{"n_layer": 11, "d_model": 384, "n_head": 6, "n_kv_head": 6, "head_dim": 64, "d_mlp": 384, "vocab_size": 2048, "activation": "swiglu", "norm": "rmsnorm", "norm_place": "pre", "norm_eps": 1e-05, "positions": "rope", "rope_base": 500000.0, "rope_fraction": 1.0, "qk_norm": false, "attn_scale": 0.125, "bias": "none", "tie_embeddings": false, "parallel_block": true, "init": "normal", "init_std_qkv": 0.0246, "init_std_o": 0.0, "init_std_up": 0.0246, "init_std_down": 0.0, "optimizer": "laprop", "lr": 0.000912, "lr_mult_qkv": 0.7, "beta1": 0.9, "beta2": 0.99, "lr_head": 0.0087, "grad_clip": 2.0, "warmup_steps": 343, "schedule": "wsd", "decay_fraction": 1.0, "decay_shape": "linear", "final_lr_fraction": 0.02, "batch_tokens": 32768, "seq_len": 1024, "doc_mask": true, "z_loss": 0.0001, "train_tokens": 345500000, "steps": 10544, "dataset": "wikipedia_en"}
MLP neurons of a small language model. Each row is named by its layer, matrix (down: output weights) and neuron, and shows model dimensions 208-303. Each number is 500 + 25 x the weight over its row's rms, rounded and kept within 0 to 999. Numbers have three digits each. A neuron's up and down rows have the sign that makes its largest values positive.
After each neuron's rows, "fires before" lists the tokens most often just after its 100 highest values on Wikipedia text that the model never trained on. A number after a token or word is its count.

L4.down210:518506538488494505493475519538535500528475492502487478430521497531531464546500495517493508470491520554488505504521469561499555490486494527499458510479517516506523489452507497456490532539485445535548455511468496519498497535518490505536487472447490511539492471489521480468531492510506489477
fires before: "\n" 48, "American" 5, "A" 5, "C" 4, "E" 4, "M" 4

L4.down315:506496533494521508501492543495496492486492498501485482506539503529498451499488530493507441482473538482491480481485477484496465507509500513510452547489488483500512482517524478505492475523500497490512542494498539481529545517571483487491491505484478494458506484539517485505505514535497517486
fires before: " |" 26, "-" 18, "|" 9, "00" 4, "1" 4

L4.down155:486480517505520490524457512520509547522534524498479498497515537485516487553504492461516483502512523500469521504494400527469492505494498520503453516495485514535550498471569476520539485482497458492526535513453500481521501503490498512503493513386529492509496490499507490478507473553509468512
fires before: "\n" 39, "The" 8, "A" 6, "S" 5, "-" 5

L6.down18:517531476491467528472559526524510467499493488537487488531481528480508494469513437512504503479522502483472482467497493533480525481487465520518511494476510504490473504526464504535490494481475535502495534516501504506507507502534466486492491523512507499492517445520518496503536516532486481498
fires before: "s" 31, "le" 8, "in" 7, "ly" 5, "ty" 5, "ct" 5

L4.down128:472489516531506471484487515429516533509499474488486486513524523491521458526496458460511556498486502489530501537512397475464519523489470511520493500529520449461518494511496501512510511518489487543508499468540497515490503524538516461476528514511500532494478490490476470543473493526519465508
fires before: " |" 43, "." 16, ";" 5, "0.0" 4, "th" 4, "," 4

L2.down317:542499531473492482508510532512475458562461467493527479535520529508498486520479504454447479464495488570521518502471471508499509499487482485511483505482498473491452518502498476493505469500517509537468511529475503482483520500494495511512473534487507501483489485466508506470465471517495529506
fires before: " the" 18, " by" 12, " in" 8, " on" 7, " a" 6

L5.down133:534509487502478499470500513497480519482517520503433473513519476515539472479491503502500470522545495497474477524526438497506487510502513543472530543514530483463523481485480504515485518478466535550500485486488498475512524521452525497530444505450492458524478548502469530520486510502542524480
fires before: "-" 72, "\n" 21

L5.down166:517526475515454487458471519543525450455506519484501513503504493478517499496495535509521458481493522523543491531530548484458519509502490551519486484468518448518501483522434480517514467504551522490495476493548513480532484564473447518551527536474509478497486524500543527511518471493484512512
fires before: "\n" 42, "form" 7, "cent" 5, " " 4, " second" 4, "il" 4

L5.down309:464523472503489493526485500475513505525522494449529534518538477538456511484434520473483502492512511506533501487548426486469496513508510463508534507535505506488565505500518504503425558498530498486491529553506524551471481480509515483533500484518457516535527525477484535490512452486486507506
fires before: " |" 48, "." 5, "e" 5, "\n" 4

L4.down124:583512517520526485496482484475520480506552508500509465466463467453501473512508559516529441470582484468493475468474511522467478503459527545518528436504484541536502498536505452536492523512530524509504516483462434485473459509508484505503488492538480509488480526458536509497520478484513545470
fires before: "\n" 30, " " 26, "ra" 4

L6.down258:503497519504528511502544508492488478487520460452495536464452510474502469542486488486497451485507508490460469480516473498489500465537496472510535517526492557474467523489526525502504478481495507456489513484527542545516494473464516513472538531517463529482506476513498468530485499506555473503
fires before: "it" 29, "ru" 8, "ment" 6, "ed" 5, "bu" 5

L5.down81:494495465450497499457541503516480492500482541513510502489497472480507503449464503549490505491458484501522519506556451533445556469501562517500517493544508513500504511459493545523486495525501545454517500496484508454504568493460508500447458545483514477491500509459486487511505433468496467493
fires before: "\n" 43, " " 17, " −" 9, " 4" 4, " An" 4

L5.down64:463496471496483463469475534519511538476501530472523483501509495490489501484488470472508469517500497496528550462546576461489491511499479497512555494497520501513573492453515520505514488539468474498513518483477501525496514485532494478500497512472549518516516511512474489527496469501508480429
fires before: "\n" 68

L5.down253:517483478516495553468511507561467494486498507485488488512513453527537520555540545518505524500551495462460475472512512501490487468499535447457533483487486484503517464492494502518464480532492493505496524458490511503515511495517527485517548511482499525438492519469479468474530471527473442481
fires before: "ed" 14, "ro" 12, "ing" 10, "li" 7, "lic" 6, "e" 6

L5.down239:478516507529511477470484522533509491507532494508482518528471454534508495482505497477541477548512544499488483523493523492501509453502471504499522483503530473517526505488480483551483500494486519468497509534483468525490549500533499490488479488522490484540473471537514479503486485481524523495
fires before: "\n" 32, " |" 19, " " 18, " 4" 6, " –" 6

L5.down329:537507521495534488534504522484529528469537501449490512540481489488509551475529474524456489515516516541529498474495471519486544518493504493489516512542449499578490459507471500523507489524525543485451526506505449547524474448494465477466492529501530490517491518449481518485488484468444497499
fires before: "\n" 35, ":" 17, " \"" 11

L4.down13:500504566514525544494526544495488485485512493512508510512490529511520474502502531524542490490494500508516490532459529454529525540497498450460489518483490519515542477518530471527564505450495484473493488462476499497500533558541489497515512525465512474486494528482493478514503491487524536459
fires before: "." 24, "ing" 17, "ong" 8, "ated" 5, "ance" 4

L2.down112:490516545510460491500447491505539473536492509470516539518515532547463488529500518525488489520463524566460469484490567488541507548503509475490522490483532495482517468509487511487498557497485467544464482511477533504514507486511483512497428516487481510485499531487480473498535495441468533521
fires before: " is" 20, "\n" 18, " =" 6, " |" 5, " was" 4, "g" 4

L5.down336:500490492490470536523512478476452496484507469547459479519489494580458492514478477489458495483516507476510508474506475502504493547520519468503541494449557492471472474435487485543527486532508496453502526497528520520522497485456499535469462534441472547522502471501527502510505503498471465480
fires before: "s" 22, " |" 11, " of" 9, "ic" 8, "y" 7, "ies" 6

L5.down168:491476481487540496523520455512503514509506483496466507497504493469474509489463500524493469512494482429471545498486462551496502478489548514546459485487477481504481482541496486479513488480490503484503441503486507516484528501520465527486543465531535470515510498524474479507508518468459501473
fires before: " |" 41, " –" 18, "\n" 7, " " 6

L4.down236:517481516480508516487495493488496476531490468566525502566488542473468455467505482489505542480511489484500515454498327472508536467496502512484509479474455441464453480461493504508501486509518482493517498547513510561499495518532506482477524474495489517502522477466516492507487494489482481493
fires before: "et" 24, "ad" 10, "an" 9, "os" 8, "ar" 8, "le" 7

L5.down323:487510511517504544500525509505482501518543530502544525531535501478499491522529462510528504533498492549494458487470505520488469489519467517504492542494490509468496516477531493541495524501484512506496564555527512522535528492456515531498503452494478536514485494510495504534518504511511498457
fires before: " of" 17, " –" 14, " the" 11, "ic" 10, "ing" 6, "s" 6

L5.down92:493480482504502505484521504492521466482465481522542461502501482515478512501528456471547491502503527492488532488495491501473484483514468499491495491502480534482468514523501515512511470535456463489488551535481520488565543485518521544510538522474516470513517394520519510505503521489514511477
fires before: "," 36, "." 17, " and" 5, "s" 5, " " 4

L6.down92:495521545493510490524551440470478494490493437466547514496475503522512513519503491449540476507462546472504520488496465502499525508520515463460557523484477471510488482502502460548509521474505514503496508483510442516486521492549461523508487499501504486508537503470510501510481494515541487484
fires before: "\n" 28, "ong" 16, "s" 8, "t" 5, "ing" 4, "or" 4

L5.down317:510459489471505501485487458515455512508517501481525492502507503459493555506474479532511471485476482505504512580492472497503478452486491491509507480511482509474511481508511516462476511529473546471488480484490527493524507494496474541494497474510469514535471538484505460530494514473506474453
fires before: "ic" 22, " of" 15, "y" 9, "ies" 8, "s" 7

L4.down72:539516487519511478509487489498499525508503549514501519496560511472503467519528499485476536499533484487499484518485477501470518505500485504475464488523537509512464501519463526458502464525531466510520459506536510520482475488485493495507479512516485496517495520496464510516508457527480503491
fires before: "," 19, "." 14, " the" 11, " to" 8, " and" 8, "ry" 5

L6.down153:519525516470506499471524521541481472514487516510471522509466509491520494503506484469516465479465549552506508452525415495497468451471551491498448507492500497535508482490509514525492497508510519506430483474510543536508524479495498453479518512536523500475513492492513515506520473492526507506
fires before: "\n" 39, "al" 7, "n" 6, "s" 5, "ar" 4

L5.down271:480494505530498543528501501486449456508529493478472509513502493495501513546453519483493503532530499536488473466532511512482549538488542525500450497529486508515517476504534501530517502536542462459516525587466495515508549492529469478503500497497507540475510499469471516494505463518503479464
fires before: "s" 20, "li" 18, "lic" 13, "t" 6, "d" 5

L5.down303:465466475509504505483459532496495525481523485499477519518526522578464550526520528484511522511471480514509484491504553495511487488498551525507501510515464521514444538477501490521486510475481532498530532507509519500494520454526472516497507546548495558462481462516491528478505486504533474541
fires before: "or" 19, "er" 17, "es" 10, "ep" 5, "ident" 5, "le" 5

L2.down274:501475509535503471510467520523480495472509451457517490509512489557491494507483510495498502534516554492502442481494487500490451526509552477475483484493510473444519507511460537494495521504491498476515493528539483492528547449506505524530464560501484467538524470495469506532558482503506537497
fires before: " |" 36, "s" 9, " in" 7, ":" 5, " of" 5, " is" 5

L4.down27:503492560514500518491554494483502418510510525509508534507512521495538493505481529526492540487441470538514502533478528512524501505510503499493490502483480495498482523489487438504482491528480500437463495512544524514532541509509513526512514484487485525433560498532543558501519474480502503505
fires before: "ing" 36, "." 7, "ation" 6, "ers" 5, "ative" 4

L6.down84:540509513492508519500519521528484498528554496526515549514484462459470545517521443472524524506482480470493546512499487492470504461451487495523491522485491505527498551510537517512504496511491549514499482496456526519500506486514500488508515486526521465448522525481480467471496484480512516535
fires before: "\n" 50, "e" 8, " of" 4

L4.down69:523555550507512488495507478550477477483494501505502488483482499486470479533479478497525464481505531460467521499465468519507485473505521514512556555515511507486474496527553473485467503502534445542456473500530523497542498493565500481471520516520509463520553490517524477506529520489462490437
fires before: " |" 58, "%" 6, " " 4

L4.down135:504505570562499475477506520511511470485511499547527487531474492510481501479493497442462494512517531511496517496478492533509519465536511508504490496472489463503447519476518520514532496495516499534534525486481468504501513505472551513468529506496539442481516472499507515453493492465564528507
fires before: "," 65, "." 14, " the" 5

L5.down335:464506503475531479487493502526508541500549530477469516471513447454486507488494477534502513508486453438517530552458390517459499472498503486533539507493503489514521516531511473485521511475510493471494514522522510510454524545504514492519525536517500541466503487488509509481516528470525489471
fires before: " |" 45, " –" 15, " " 5

L4.down343:465484503460505487491538536485549509512491479497497509475449498509516472472503459502484490465514494551531498487514515511488535505519513479529502453479474471486477456526487464463506466494471453476496504492520465513483542494487507542463491527546509517500489490518485531476492522466499538486
fires before: " |" 24, "er" 8, "s" 8, "ly" 8, " vote" 6, ":" 5

L6.down31:536500489555486490505461500522497500500488413514488494463502459511522498466530533511502486500533473495505504493504468455490505454518518491506539466489470512496458455512477541540537497521502495471490515513510525471538495492490501512500475505487503462479506500502508460456482534477458495510
fires before: "." 19, "," 15, " of" 7, " in" 7, " and" 5

L2.down261:492483462530515501529479519490450554532459471468520493527536491482486546563511542512488498504483482471584453498536442461513480475498509526467543521490491471493541508529529512481498467490515437446483489457465514463545544525537485445483484531492496484503498517504498462494492532501470522525
fires before: "\n" 35, "---|---|---|---|" 12, "id" 8, "-" 7, " " 5

L6.down39:529481522500514479490527464484503471500526475517523503466542472491488522472452530457502531462477474539465452529511496493477500519506528469514467501514477474517498549546499497511481454474522535505483544488519488490520494519503492495484489485467532488515518488469509485527499532508515476513
fires before: "s" 36, "al" 7, "us" 7, "re" 5, "t" 5

L6.down362:519492510486507492492502490549492477461549451476521437488544448458508483515491504478505504507531478524522489453512524505495505466544508526486513517470537484463455493473472521507530478503465490498509492563483509502532505463475556496510504507480503483505535499495471485533517488499486483497
fires before: "A" 17, "end" 16, "ad" 10, "ed" 8, "th" 6

L4.down220:477490507468484456528497470477450514470513530476491464459512497476527508470539486512550488492523497516508447499531484526497526467477515459451469478488495493517545513484512518455490464499512535523514487495476523447512561447476486456502559486450501477478515495535534477502498522483510477453
fires before: "s" 25, "," 18, "\n" 11, " |" 5, "fer" 4, " (" 4

L5.down99:519503490524518532530496546484541507525493491476500509516514479517566506521521515506489469493512500516478491513541542491517520528528480525493517515513522487505489542466471499513474544518491500478487493544518535528503495527471525500521540515534482481486524506502479501487496550497525524481
fires before: " States" 17, "al" 12, "C" 11, "p" 7, "ham" 7

L4.down230:455490524498461487509511509505513481517504485475514488562523527499525507523450474501519523525510526553490512502562405487497493538523518519490499482466443490491490522487477499494507526474493496488517489500544528499532479472467530524461516431491484477478514546443508496478491459455479500479
fires before: "et" 23, "an" 9, "ar" 8, "le" 7, "os" 7, "on" 7

L2.down232:464475506512484471512491515506522470506497510513465511594517510497504524461530548506517492467503494474510489475479543506509462496517490505541470491536498489517497507514472512526465516484524476540529537521469494493462482489523483475485411478540514503455480497496534508517507492512471505516
fires before: "or" 17, "es" 10, "al" 9, "er" 8, "ident" 6

L5.down2:487500480499517485473484518539500514492469533544520473493477480527458472485499540535488508494493531471514468520510498487491519529477522476515474483518518502488489487510513479489479533505479494486516489472482512472531467527485541467530469487514483533474467468484502528529465476500509538494
fires before: " as" 27, " a" 7, "fer" 6, "port" 6, "l" 5

L5.down48:507490544515562545470500505533521530513536559546515469465523455470506506515495469489476491544506479515480492466505449514468508492476493501452517469481508509458476507498512489547478534500497502489466459495523433517490494455510494554443496546492478481441518465516474475466478519451493524515
fires before: "," 39, "." 15, " to" 8, " the" 5

L2.down184:506484493528515524447511502479451561480523442542504502471470518523510490513566532458520512506481516532531429463494507503495551519514522530443496521486492490511521484535492527511504530526537487506489464508423530515472486473534485508519495512525453473459481531481502441471467506522509502527
fires before: "s" 20, "ct" 13, "w" 12, "," 6, "ma" 5, "." 5

L4.down215:509544491483473499519493499477517490469528501502488485518518515489490446506550517485539528496537520485440443524522427511493491518464482477543547488461484460491569525457498528528535502514520521486513484504508458535511481473506535518498480520491492550488503485528526499518546511490475493488
fires before: "," 57